From a checkpoint of a small transformer trained on Wikipedia: MLP 704 GeGLU, a variant of Adam for these matrices.
MLP neurons of a small language model. Each row is named by its layer, matrix (gate and up: input weights) and neuron, and shows model dimensions 48-143. Each number is 128 + 32 x the weight over its row's rms, rounded and kept within 0 to 255. Numbers have three digits each. A neuron's up and down rows have the sign that makes its largest values positive.
Before each neuron's rows, "fires on" lists the tokens most often at its 100 highest values on Wikipedia text that the model never trained on.

fires on: "1", "2", "3", "7", "9", "6"
L10.gate642:169151072112129099186144167108194207131138120107141079105141136131140130125150105171121131117142088105129059123137112157135163182117082091176113114124098103080103159122116107141107155109143115147154183176105172135105126116134178158037157118118067091142127136112189123088114139104144149208
L10.up642:132124115088117118121148091126153102065139167142168119138128152115069125154142085151108123128145192108184107104158150126128067146094056118128195095144070110137072109124185116133067100068092166084099102195164147129152076115149148170129102127185153139137106161152105135153175124118162119163

fires on: "N", "0", "W", "9", "E", "-"
L6.gate572:103139077143164117196073106190150138124158099116154100175104145135114104164149179091135141116114152157113112099109084099153113137158112083105112074081117130098158084106127084153139123156110086021137092134115148098128125102135106139115105178116142094127085144137098113112121163106125146209
L6.up572:186103133158121130168095043146147103109171137148112191126095080103078149180116159095190093072169087180092118097128091178084108169155151101123127101092077090135156104145117126087109111122162118102131109113135134150113113095189101225168043092099158156120093181080107073131182114119066163173

fires on: "6", "9", "2", "7", "5", "1"
L10.gate272:081162185163173078161083148071134126141162127106184109134120123134089130208200124189119107084156121091051162100084120113087112128108128153171124143160110134126094136136108121095156120164130114183095150125157167147127128154086196170155086150175123091164126138121160061098156066113118162085
L10.up272:090072069135194132140148122158125127173115174055203116126110136123157117123139111139132082124174118102137090152111127155156123087054075079135124095097143059128143126158170135068124121135174124134122138152140128077070159171168119134161154119150107150125120135184075145163151149113170148167

fires on: " |", "\n"
L10.gate190:108193157148092168140096154155102070190170133102108114201103086056121114105146120134088138115151080137177157170117083176116137166160099115114117180134164201178101116203091112125123125142093187150104124176125123145090162179149152148117077118162128148181070103072144108162162132109139138153
L10.up190:073123144146111161116121117119134058110110184136169128173135098150184118105114114179153130108123047106114119177116157178115112189080169096123114156172138113139179162153092065134085122108068108135113069131104130159096137131128115145087108143124104133157105163058134105168123124147097113141

fires on: " |", " as", " •", "-"
L5.gate76:120115143080115106097079127109079119155093143134117111149105140146100120164165101113125095120170128134108172100211097134121121108098140173053082141185169227162181105119095139111128175135165082142159165081059129192094172104108133182104134145128117192165091100152125127057188111109115160157
L5.up76:108103138086101139084138080122111122153081119168100101094084158152090117155123120135069095102131125160175177147212115107070173110135134122080062161139140175143193132056076175086127153109184108138158142047146093130122149106051116108143119139071132133150101148109094146142182165154139127171

fires on: "0", "1", "9", "8", " ", "\n"
L9.gate171:127070104104125158125100121109147116098139165137142122175105158148137137168160099171146090172121073129119096163071181172156155198075107127129181147142140153097125190126141125175089129100094094134138181177128163099128113130105162078080096162150102142111110170088106065115119096102088103122
L9.up171:114109146113139072070056154119150114116087162110188160159134107107071181148108155130120077139122113087147076148086165129098121111120144132111159137122107164130072160151157161140132113145092108086169110098158168144084084134130142132121104122113175141156140169072127091129147133142118113110

fires on: "-", ":", " the", "9", "0"
L5.gate367:051111120136135123056106161135121133197142082165092127107143136092130127157134161106150115157101115097119112132111068140147181115115113120112179169157145161144101076138131155067064146148067141164113150129116158060101118107145086101141120135145100126156119139128132094172175125126107137176
L5.up367:128131138126096142057146111129137041174115110127144125111092063071076151032122076104172166143074106145122150147125093152084113195108100164135164133141140182155138056179180115105176163130112149110130098140151119104089109115154102160109045148144123108139184133096139087154121144108062159119

fires on: " |", ";"
L3.gate576:093138079129128144139111156109090133196106130124149129164114120143098132196134110119138123151135136111114113131154122185190141146130129089171113109124161124109087181141143089118123153148103120173137149141143136132146177178144125123142130154179050075143065154116180095074164099127180128187
L3.up576:088111120225122130123106132171097126217102119101152103127114100145158112101124117146118157146144162123142115109134096155170135102098129089107117161094165131128158169124169136126113125140126151168091137087148121065090174156157153103112119123130096081183071064124153098093153090142164160175

fires on: "0", "1", "8", "2", "4", "9"
L11.gate675:087117088088151120102157131158130137150167147123135138140146122147138118098137133169125137167133128082094094093065109143126150121163137135166180132100118087114126137092137137148130156124141128096187152139123141157127144194172154114113126155163046131150112124105102105125109131129085121119
L11.up675:136082115104167102086140145175171158173188114124104106125118097122089087118175112090124125080143106160052132103116154079103119105086143103186203171127114093133128112117118094155105112193122149122128100109158147133123099113159124201145112141189144100143156172163089101176128131184160170142

fires on: "8", "9", "7", " races", ",", "6"
L5.gate572:105075052141107126068119139132121185137100091103129119114086152141156151108123060108107107123087159098094154133189061136068159117065146126139113118101189153116114147116115136119086198135112098149134171130114142114081137170135134140132078158129136067191127141096094058113151103154138136117
L5.up572:116102075131145112149129167097123169147105112054126127128164089118108117077113101093122125137118115093090174187062151084167167140104142080134101103120136113158125109175147177160118125169112126187172117168124142136098132154101146140139128132127130112186134128157115142104179128206151149154

fires on: " ", "1"
L6.gate241:117165118094180112192128167126084108145136164111100085184158146115114130133090130146124145153166211140172133143112140164127126137088099052078107132141146113133152093060122118103151126109092148098133190089096140134104175113145140161121175090083145180114071154149108148107137155079114150082
L6.up241:139067116145167156091103148160131162115097143068162149112158168128095076114137127151140137112120113086146117120101122169229094110149122121131128129157077133132136095163123132196167196120153114153119146130075108089069104139119189128056138144133125115102162120172148159134153124179131120131

fires on: ",", "-", "9", "0", "z", " July"
L6.gate76:121154163148083115124149142152176155101121139103184132144148083130187114149165119126116148129139133123155155087105013183127101131192170112070133068136150135160132058045094149109125176133091078102170108103183179109082117130108157123139112169164112072108107104138159102159136150100076149099
L6.up76:164106174136163154139106122103087096138140164149161184093149145137123183136152099158134150128143128115116163115127140102131084134193197140082106137113137138135153161161086135142161130088131144100112191126111147151132092094173221231139178088135107111129094090166112139082111128071092205112

fires on: "3", "ield", "8", "6", "ú", "5"
L6.gate185:134127115125100116105082157113152182115142109132098157168163108124128050134109162087119162133117106131112094111144199134083113143183130143162147206148095119166075077144067175139043142136119075123169143145139182159120089123102114162170149089059116125146119098165098167155186045165131078130
L6.up185:134101164072122112153115104101101065183134138139117183112118098135163138204114111011149134086141159096183154152094128107159097122097161174123139110151081150107092113066070108098062055154125155147164185101103163134141119152099150164136107130117184106161139123112175109099153128115133123109

fires on: "===", "=="
L5.gate296:093137138076137076134090173118121141139116131172138118130180125162111072149075092188112117161170126078082121096117112109085137128151180124108124079110137158162099120076154134123196115079084066122120077086105196175126123084170105182181099149120165150124127147167157112101142131088112131146
L5.up296:116147169131114094145149092131147040134152115195117134175153179134124119156108131156052136132136103100091095099143110166046088091161202137162104107101090227166114133147118093113136102091150103093086072094134157121102089119133147182207153164129190159128109107142161114095135119076124119135

fires on: ",", " ", " the", " |", "ot"
L6.gate647:117139088132161104181087129052105129165133112089135110154135125121162122162150095135119088178158197110141116150157134152139204130140140121093138205181130138102146134049162172128145117152117119133137135093104138158121145084203136140089141119176115121143149155167153164080131161157105169144
L6.up647:109144159138098122160157166148132158186106131092140085159150172161114104118155160136097109140160127099150128146169121139153084138168111082178104122154085140131160179095113150200094168113171176107126136094099149148111155119137163157117133081182076133131121106170164116142178103171155088181

fires on: "2", "9", " California", ":", " W"
L3.gate521:114121110096121126129127176103097179161094104119091104192154143139132097127169145164104143123109118128089112121147120154176212094082086136160160162177136147149140164108135178132127164093123149121172166085124176147084154141158148115096157117151097176134116116104145095106137153173141146135
L3.up521:134146150112151085114164153150165134113100132091164151165198168111100143146201115133086153127118090189098123135133148049117086177124127127162158105106120111153100146122077087140086132190122142120132139117164150116190118135167120119162081106140093192158133146110130087113204168181158184140

fires on: "0", "9", "3", "5", ",", " February"
L6.gate558:149133110153112116185128095110125207153170156068135124118139133125099141216118153119097146129125238103140117080063125136099155170168150157121126136126165126111096088104152174171123118140120077098150157117111117096154142151117117106131136162100136099093122148128133058133099101033096112179
L6.up558:138137104129074089135193093081132103081180119120169166088096127135092180138147137118166154108172164165147094095140174142134137187170145141158128140123165124101085160148099165174121063154152170104126152131158137172115090094148182155153145103143134143156115123076164137105133105032082099114

fires on: "0"
L2.gate539:104059102101171079133121109150161062163112132113121111112142144162156093101165155144124111098146158143111124171121157169087174133121125108111181166126119142097129131115172101157141150113063109079139130092152131175110146097106118142115112140164105125132123142159114073124178116101108115124
L2.up539:132131084083122105108137160132109085141107144123159152107112105083115164132133095161150161077123133139147129151145193131172150154114102113102145177113126211136117093069184103111128105130138110110119163101149104135122136127129142118180118140112133117090139082119039166183163140216110145115

fires on: "6", "2", " st", "9", "\n", "8"
L6.gate308:085088061069174151100088138117082144099078159173104110205164129147103142127120155136106057124170186099149114134176139160120150142116128099131149159164074112147055133121166177146162111216116111087132120135142190149154153185129088176127158104111101144161071157163068082136124120085214121054
L6.up308:138080115144169206085144141098156089139128147092146121144103139156168170089110080101150151119184152124152134210144136177102150141101101114112127180104112105161114139176144090166160107106138118090136134094164144144110151140206072145148109113116079076116115110127075118148123079141137129023

fires on: "8", "9", "6", "7", "0", "2"
L11.gate287:130187101118111135116125181130101128139150128173170093127120150214151116163157115155132104196138159070096026113082076176099136125141143073185149115176160099093072160091094159130112136149123135183093119120105170120161145121134180145097128130215108110121122155128149163096139150088120111159
L11.up287:153154167118121124109182140102167058093122178093151127102093125147164120136096109088088088156080074116111066180060136168104113126155128020134145118099159062108120147129063098227133070118086139135121092095126143123130102038118124157088105099142180142121116157089106094128078100067141118163

fires on: "al", " as", " upper", " middle", " Lord"
L2.gate286:118109136080123081160111128104169153130122081121146135126128150145090139132166159107156088172123120088057120116129137090142135139151118130134154137121103130146095189073113165122149151082086090127127203169119136150107161132083137125158190136088141116114110146129108131140121094120087115159
L2.up286:147152197114164105212088143124125098086177161099178086163140111114096161050135098101088086121145101098110124094103145144099122129138091101155143092125116135128137131056148145173147169180089130072102083124174119171101126126156129146064145138120146113093138152142103138023102109116175148174

fires on: " ", "0", " respectively", "rated", "ed", "–"
L2.gate650:116161076102108153092151138143115122140133124139152157169131111063143070151111096090154112149144155126125149080130140140125131129025155199128129145152113118113110170179135114193089133105089181168106123145129116112102128151121121090129152211116144128138107150133133189089178106111159158134
L2.up650:176184146092110155114160088131114084126107178161151142115102129074124104114104099096126140115151165173183122085141159105120116143049178170150142111123142135108137147170155079193100125061146203149098145122128053113111129119159119069139133175119145081137135129126148177110150097141136185129

fires on: "9", "2", "1", "0", "6", "8"
L11.gate482:098127142086184174176094142116092129164132156205147199163139145131081105146131138136143123141124114099143126149122161146161173157144145134168143146139148133113150135093147113070105207135112097119074064165149142086125129197107128115156150132173151088153122178124079183176152069153156073082
L11.up482:088124093127185113094171091139133068065143126109136075103158163188166177107114140152130110065129204115133087137207130141133152139112139125136124153094131133131147189123150094115178122124084135060125127088169152123188094084107117142138134178083137086135135063106101150167125166105138132083

fires on: " |", " ===", " =="
L3.gate434:112149121133127120142136169140096118195145141090132139115148091113169092147106102168150110093171122127144147145113107172181137132162136107150061168116147155173151135129059166111122118122093146125153125123141152222096197138164164134143131115149140148068091103118167061124149108146170143151
L3.up434:099171108133123140128110143119124124119164140120110141132161075129121107090117092086118136102133098109119039104141084147164089110106143101158070131125149180188127178187175148103137080115140167145069145117112133202122180155190175113144086133146137193127106103113182175160146077151127188157

fires on: "0", "–", "4", "8", " =", "5"
L3.gate367:136113107102126139084175175171147123158138136140130170137175191163119108145149140134136080107158187150149105154143164100162127161118143116097144164107114188129111138151138099145123111154115120114132187145102165159157116141078105069099159159096113086078127119129083102107140098115129089176
L3.up367:149142131143117163071165156182098113143118139112153194122078155150102108096144104103130136061132174154101137111160166117112113156144111096094143130116123169111145169123094086136097120138135156133133184166151117135143164105085125127121172174072119103096157120148078127084142100178125086180

fires on: " ", "'", "1", " |", "ut", "6"
L9.gate601:086135128127057092189146138081112176144169107114153136143153088129159131121133124177160113150113162132087094092103108145163143161084127102138125173179123170168139124149093120130093130102112132181087122129106139165129151132161181102160096094150039187086118106174139147160149123077170112112
L9.up601:149150135103085136179168129077138097178116137135124128109127145102185139136114070103081153136095155175134134112143127132134119139132085141121123167100144151138112110168091112132106099120164172190117108142153073175181107177178105097171139086148119153119161110093113129120145124094189106113

fires on: "\n", " |"
L11.gate491:121106136089093115119102106101167093231138149153102172149097105100050121102055101159185095141184098149103148169165157179121115177089155159130120142135103130179081167154112125100109088146058154132072129101138110109097174190164186093091138138177104191101076142098138091142153100135132130159
L11.up491:114109090146061145143123127189121076169090132155163128164122076082143083141140102118079148086036100132137123163158093143161126139149169143116103159096160161186177106130152128122142081057098138168138101126137110123101172188166098078136113134172128088168105089110147118117122136115122082151

fires on: " +", " −", " was", " in", " ", "W"
L12.gate65:140180137052168126155112145170099148131111097145059070124135105116189113136126142134158129152153135144070077171107086146155170102150208148127178132104155125163177060070128060121116128148053128150078154145135073149124137174171131159108182064137093151154101050164134163076110172110116142150
L12.up65:107134107157145137148125108143076098059146127082100106123151160149147137170138150153159111124073110122159132138044115145173067092157056059198106118133124116138145148144159127086139124143129170171071152103150085094146119151148169099070151104073170117124178128073127125084148108209148147149

fires on: "7", "0", "or", "9", "1"
L6.gate532:130116067125118108179068160119151190087194202151133076134121097111145114192186179117164100113164162084142119152095087170096124111090144106095120126152126152123132084072122166138144137145113095173132137076164140142145125102066142157173131099155149130100105151098098111105117101045145147115
L6.up532:151187194189081163127093073147146100130154142181157159088126152125088121142142124135061107167130101155157119087147175129154105061202105106087084116156127154144078080187200197181153125148131179151129167154136111166155092145115149096144100071099201149117116131078085074155080121132121135127

fires on: "8", "-", "3", "9", "1", "5"
L10.gate669:102113121070163104132059180085195126115162134116084140146114091135110082131108088153092170156135120098111127135111071186110128127146181139099109123177160112104122075131143119158095168195115092145108095133057147193087181159133146108139095097096143116146110061145166099094104069076105111174
L10.up669:151213121123174172212123164132133096077166067196133170107148102130114185115090090118155180094125155132131082135118109164117127162202199101086119150101120098154096139130174087186099077147110166147090090095096130148113126097149145136182104073081167116162138053142116085155115139101097113090

fires on: "2", "5", "4", "al", "6"
L3.gate433:123035106118086166083110114116150117107149183185108138146177100134183109174120116091076091139197135133123125177127133164116085144119122119089134108132093121135107090107138130103085166120128113088104085126140148180077135106029121131154124119083136088115138122125068156184127070135127124109
L3.up433:147062148183105135159116057147141121054062184187109145083154106135153107149166111150125131115198175146159117130114143122108095127156088145165119088108055077091123101123090113101065097126147161050091112111141116090132038129074116112132132124055117121107115112096171140162065099201169117080

fires on: " (", ";", " /", " ", "/", "–"
L3.gate516:107094163112093142131131145165130097175106121111181128152140107134134111198109129109172087136125157162173135144189044169132137149127125111138109115114215121117123200117072128176125131081127154131165149169122109103087111105128180081110135130152132118211075069163158097095174121146118199188
L3.up516:108143144147098150082112151088098095098145175117161148117091148131161125151151125050102155111169134202105131143117075133094094128140109154153102122140147172135157150159110139165127212079150113163132196123093115116186133115081137101144144146142138062144118098082132108073126152123127169156

fires on: " |", ".", "0", "9", " •", " ("
L8.gate533:085070163197123161115151134144109155097066128138145142155105102140147075147145096131116060154075137123069164140158021182167126074123128119143170166108156161158085085131087152084068194114085139114138087145182147076096163074134148127125132082158101121166099073090158114183139151116167144155
L8.up533:119081087139146097068100122146116099169137116079133152143097121120127153097137103161123120194137116120100129123125074181140136095159096069084080117088102094163108068093103122103149162134113135175159145138179128128098143108116091104130085151153068157111171040106124128173131134111140138075

fires on: " ", "-", "{", " without", " aut", " $\\"
L2.gate317:113127138114096103130148126156113161141140108094088071173214131126166140142081177124191114173155169097116111158152131129204133180169074106137069078103124115142125174095164122117156089109168116120144126132129126170109145124141193095119089118086121193119107128086144159099140113090080099124
L2.up317:111153102171120108131141146168127152082147124137138121152147141081164138100101125109179137168149114110122071070116111058158172165195154146106110114100164128165102074056118144102135111142137048115171076059149117095092135110119052121145146095086118134102146118134129140117082167144091088132

fires on: "8", "9", "7", "1", "6"
L3.gate22:058110114112148129151127160189157149128178136123168143147139160154076106155148136202074113100141108140113125083084153131122101094081112129161162170102092134170094157129147139136118147208090108091149145132135164107185150137091110137097084119153099047130120138152084077131125115120163143133
L3.up22:087093117105132142127133154155133161107155100124150163152168148162080076127145145171094100078083075141115131137046123147099134112085145141135151163126108148167109138119166128176090130201078126107188085156164146161170146175070140105158090166122084100135134138139102074114115121124114150099

fires on: "\n"
L8.gate394:095122150118142115135136146124137161205164136112140111132188127123143086117144176133136139114142074081119159119076097179134155178123146098149122194131162097147120145142114096142158160117082112133130163099109150168113131128110162078055114132148087185123113101092146090123122131082107146173
L8.up394:115149128178119134136146099159109170160073152105161138155121088070111142117149125091127135099125162130126119111108127154153166121107148147160177143146124121163147178103106147152115071128124077134107130135178108171103092198177164113095080104152110150192091098111166134129165134170102153196

fires on: "3", "4", "2", "1", "6"
L6.gate615:113125082078139088113125185158143170179118129133151140125134109141135102101126061183109066134117131147091103110119082131118161118110069076130136140138134103131167114136160128138158165128166073140115138144148155129108157144186148148091108131159107112124120113191077121163106073165138126151
L6.up615:108172112124084153127166184168094112106102180160113118107132090152126125118181054060059093108117149167151150095156097156137193148116093155100190187145162109086157099139140081091065156139155154159091118177159137132109100128190144178104116124191133135190132144118099146144145075171119130145

fires on: "-", " |", "1", "m", "ig"
L5.gate117:105070062114108152146103169093149175148140164125109069124145143166047133130163116135113094184112165093078115117111105112099141125064112138133152143139134129143158083126129106090138138185130061188153117159065145149158149203187145173110161147102106121134149127148112078081091093112154121180
L5.up117:147107141164115099077168092133091155129143145104122147062120151158162148150128133125126114107095142084065129193088145106041113133069131133111130095125128116161100123195106087177163109100103084208138201102135115113089144166111107129192123153095127118066155107140110110025106121127083077157

fires on: "0", "1", ".", " In"
L11.gate369:078107134121172105159123124180190095152148115134162099159133169133178051154152137146150136130094122131127132171136162222123134067141083188077136156132088095166150154071164103167060132150096115139158168081137180087094105121147110146146154135134151156116087126156134136088138189139059160096
L11.up369:126106130115157102129167130125168109128136109145167104156167197114182039164139087091121120152121074119115152172148170162119107108165091139099119165108085172131135137153154103135169127136127063131172172117145091184123098163114109065165139142103109161086156128145102107153171096147077185099

fires on: " |", ":", "."
L10.gate614:133148078081068059128082112176100130175155104077090100183165111134105118050145107172096121154129133123094097121111146173140107120161139097131116115135102127163157101087222143152161149140154171091072168061152110155103134161183185098114089155141100131048108081129164152119146085091131151105
L10.up614:105150133117125122148084140106061062130099127186157122130151150125058128151024118095150141131157106106162148212084120149139088071129193115173129176083122138150163130131145124138128132143171133124115045134090071143117179115186120129188164160104161123169152109128146199108114151149187191100

fires on: "2", "'", "1", "os", "H"
L9.gate398:084138205120101113139094140180145110116131094152167169099202079135190085148117154142156130209112158115141095066128129150138133168068168152163134123174122153141102136077130140099130120125093098160183087086152133155158109114068125115144117157135120167104116115215150160109133117105100109105
L9.up398:157093182154129148199163078151125116125119136111179149082121152135216155180131150144133119130069107129099088148099123122176136148130196147118110184153139139103129156119125057103170151075133107190099096099153125146177108101080104123105130133145129117074127129113124121091073149057135102112

fires on: " |", " (", "1", ";", " races"
L5.gate425:111072095147124155157120203164125120076124191139139120132166115128102066177158100171145128176132159106089154144117106146110141092134120097113101168123169128123139158076165128088122093125123069131172105157114139099125115204158093101113128174172106077111131149137128150065154107147030090142
L5.up425:136148061120090130089136164111161153093160170129151092169098035093150131132134148106142093140147135163127170093106125147126107118096142106122116098104153140136110094105104122141156177149159094137187121106122120082138151173175129072150112122106168106083191076099181091103102153166085111229

fires on: " |", "\n", ":"
L6.gate59:148056144044098125146079141147099077194119138096096149138096137095072131142102133146162108075132107146152119158188141146142155101185129128159074119151116149164117199170139195127085138133113169101079154162152156154157182090164197180107159090156123196164085094164173160115103121090149148123
L6.up59:153087121125086158123090162149109086169165175140115118172151059101114122062079107119122159155098119153159139217080145127062104088126171166190099098163080133157164137141157116171128145123138147109121156106127090198186154130160172074103083175072128117162154099190099126177127124114179151170

fires on: "\n", " |", "|---|---|---|---", "board"
L12.gate308:095127129075161067108054166211135135166109106119068151171125156117097119139154153151085079158102170101094128103140083097114131067103150105148126162128046195135095146068131142147173121165111101091164097121149203165143135152083138111096106117127089141112087116148105107169118101041072137197
L12.up308:160132160143132161089133121157081172060069135068154175162140177112128081087162139108146118186081144144149121061152124157146132205092115125124143121141110169091111118142106095146118088186151141095136090169171153098086110166086080103157100091116131155139126215140061120153140125141157109172

fires on: " ", "–", "{", ";", " $\\"
L2.gate408:087145164111093066093123144157130154149129156172102156165155146150168106130153141162136148152183123135135084108164111056163113143171119151142121118132130175178151117129112165103121117103098083140140071083099153088142166132130100125105072103062117062082083132143157091096127085121087096125
L2.up408:107107166101109104110130146188108206151104162138144137123136106148159137046107142149148155133125124156186059095160155062175120147168087124164138127129124173161138102151080162096105132097127107145161104067099132087112164094136091109088113097075098098094095127090184124146138115172138115099

fires on: ","
L6.gate254:081056092141145099134100165106156151165094161110149080136121166112124131122147126159106123135120129065166089164159073141097113140105112124115104133167127081090105090088118126123151156126088109159157164138131139158103150148159138139106179110139093119171127119131089115062126147094156124122
L6.up254:117133096128095098142162159150126146172138098128149137102124130103100096143112146162152087172111111131094143171133152097048155118133118104135074070086133149095147174151135156164107154133137070130179076136141076179005091165147139122114116130102126145119153077042135142149114128148149138096

fires on: "0", "E", "2", "9", "C"
L11.gate513:093141073133140052203139165097144126139116136126204096150138130174135156133178136148136117142105070070121129146111094100104120144082126105111145116119125137097112123091158129114122127140091115181110108115134147122101109161160142136102091102107068100132094130119110125086113116150132095140
L11.up513:165092127101126103142124096076190143142142148068133107153073112102106152117136110134151122098113120172135052198109107094120134173071103107070172144137128129092125158149150147117137112144057121103097124087203185128140108095158145164136104147128161124142122165169088118142105144167127168160

fires on: " ", " of", " prot", "-"
L8.gate62:120116130130130137135187147126134143143163138114149066126147146229119139157143168150131129155168134046122086123130123162190120122100188059137137068107091092139151136127108123098149143118104129134112098097135141217087114078143174130084098150167047185150072107138117137093100174139145144132
L8.up62:116167097118153155161119162129133177107088143160144080108115141106123133104124173147151171142123174115210110093120119109152121102089146103089165094143107142061124150104157164155104114143152128123112067071096087119118116081110073121102116132115175088096144155147133154147097121125155071054

fires on: "\n", "0", "″", "9"
L11.gate668:141092168084159103184096146131126106096074146163159182162110115146040145154158152124115086124150162096125087135098126143154179135129118113121153096107125150135146139077150168078121090125112077092181108125128156117151136133119121097151150095119095149129109137134150150161095084114153144075
L11.up668:136099134101127141112120111135076074134129130181127111139180127094085175126085063165081118123093133136145086173115123179132114153161132064133131163124109125129095106173115117113130229097113137124140062127240128161139121086142071132081101173101142145081126098081126101118097128098158110084

fires on: "s", "8", "6", "7", "1", "2"
L6.gate295:109053039143133087095131186151164165151112142112084117145217192170155100103145173143128131135105107122071089140174162129140124159149119110161148159137165104142100097118145148132096155161091057140126168175143157138113134145122089137099094139099109108119115138202116105092161098149131061161
L6.up295:156132113120096140164143091083060034141203137117151140175089151094152214125127069093145117137208099146108156098113148104129131187088141106154155110103112167144153173184138091116139136164170176121079089155141126160107153177119143104162140092141122132149134131126140153158135115131192179156

fires on: ".", ","
L8.gate581:111061104193108105106085176150109198213172111092151099129131097116136093134129088152088119108110123127075169103102084115135133079104074107091129140138161107147131120134147115080153171143091118179151165097142111124116175176109175161159096134142119158154157049121139091113142134124083152147
L8.up581:117108117159132142097136171147098181129116116137204091127092098143089088111068122127121155159132115147118155150089107093086140116109081121116169102109162102125141087114141118134086186166093115160191076117164099156076153180128163151073101096097125152181173129032132160130112171148116146170

fires on: " |", "c", "in", ":", "inc", "qu"
L10.gate301:141144117169132085108106155129131153210138119088133155122148122127098086106166186145130058163142086125125127110164097185165186084121174142177152116128157123140134108084101148120124122116102112086176165017151149075107169105133109136159103173103109150092115085166103149096099148073093188099
L10.up301:095150124139097109146116146128094115221124117122084215109082123104086111140122181151162136079144061117054151130148172150145116116115078156098161167108135168156143113140137132101100206119108113198114145114140161119168153147117101106185113154098137131073116096083109179132146103127147113077

fires on: "1", "3", ".", "2", "0", "9"
L9.gate471:096095112103146116126093160136154107156147146114146092163137156143135110127152166148127097154124116158130134145106070196095134149108081160137152169165107152116127155173086138103094225172094150175107071159137141179192135150155148071143107130118087146146077094128141099138186109097124147161
L9.up471:102123103116146186128131124102152123113125109147181123162098097102147170123111094124140172137121077157134100113096144127107132213160131171119121177118114170137174153165116116118121149111148174181113108153082106196176088113159092104105138130121111140151168131096117141186186130133141165176

fires on: " ", "L", "9", "V", "–", "o"
L5.gate45:146157133128108124066139116127127086128104113130121143153068173118187099136144143160123121142125170127126140091120107076156172117086127136121187130169082125106107159155218123107130172149088120230057145163145113117084108094120200101107138138148091123141139152140157127119109163140063118130
L5.up45:186138147200127134084178099112118083112068131186145121174052173167152142092165113156131169138085125210118083142115100082144140082138127126140173110135058104073115178129166080157173163129177146225101171163135088085062055125136177113132102123145138086154165136185157171125139159177090096100

fires on: " Total", "===", " Name", " Score", "==", " Turnout"
L3.gate683:049131142100137073123080168128148156165149107086148109132163112186146136151106135167137080165194134090068091124098134176142169114110155139165066150203132130171131128110149227114147115088096083175159143089147180173156161119111204122189106117141173172186131082167147089125124132083137173137
L3.up683:125151107162107132163143138152118111125184161134159116117164103123120167089159078112118133112166123127134121084115153164153133171138143112064127116186141175106082119130142187140195046083153084103123141109147163174130123128137149112190136103084142150158115036208120095091179137130123124150

fires on: " |", "′", " at", " •", "):", ":"
L2.gate261:106122101112069073059072159155085086135169105105138138153155112093105072139104143088168129153165124141133133065178104107117172160124120145104087144131141247177199134150116162115139157119112154114177081110069123094124159112114129147123117161138116119059108080078110150145154127085071104064
L2.up261:084138179130118105145047128111055104193117142129119125114163130109118115134086162104162127150136126153157134154154111148134117141172089141087118159152129166131170149160134165150114186144146099151161118082116094114101177067144167144136152131102132117159110124084141145118141111104135123068

fires on: "1", "2", ",", "3"
L9.gate203:085151139104137104093093111175133136161157168133073107137143100190123120104179147141099078167110104124102085091050110100121136093129090114170185115117092126166139146117131171158136128160127134135191172117098142088140113130169160150066143151124173103158124122139123168161078126144094118177
L9.up203:131131134164117111131139072183105157122093166117080158098099063123135141099153144096129179110122168139126150095079111129110104161086132152185177137126123153170122138140113123155136082122151166126159157109123116118147094117138185167143096130150149079144125137144120131172105121155138139103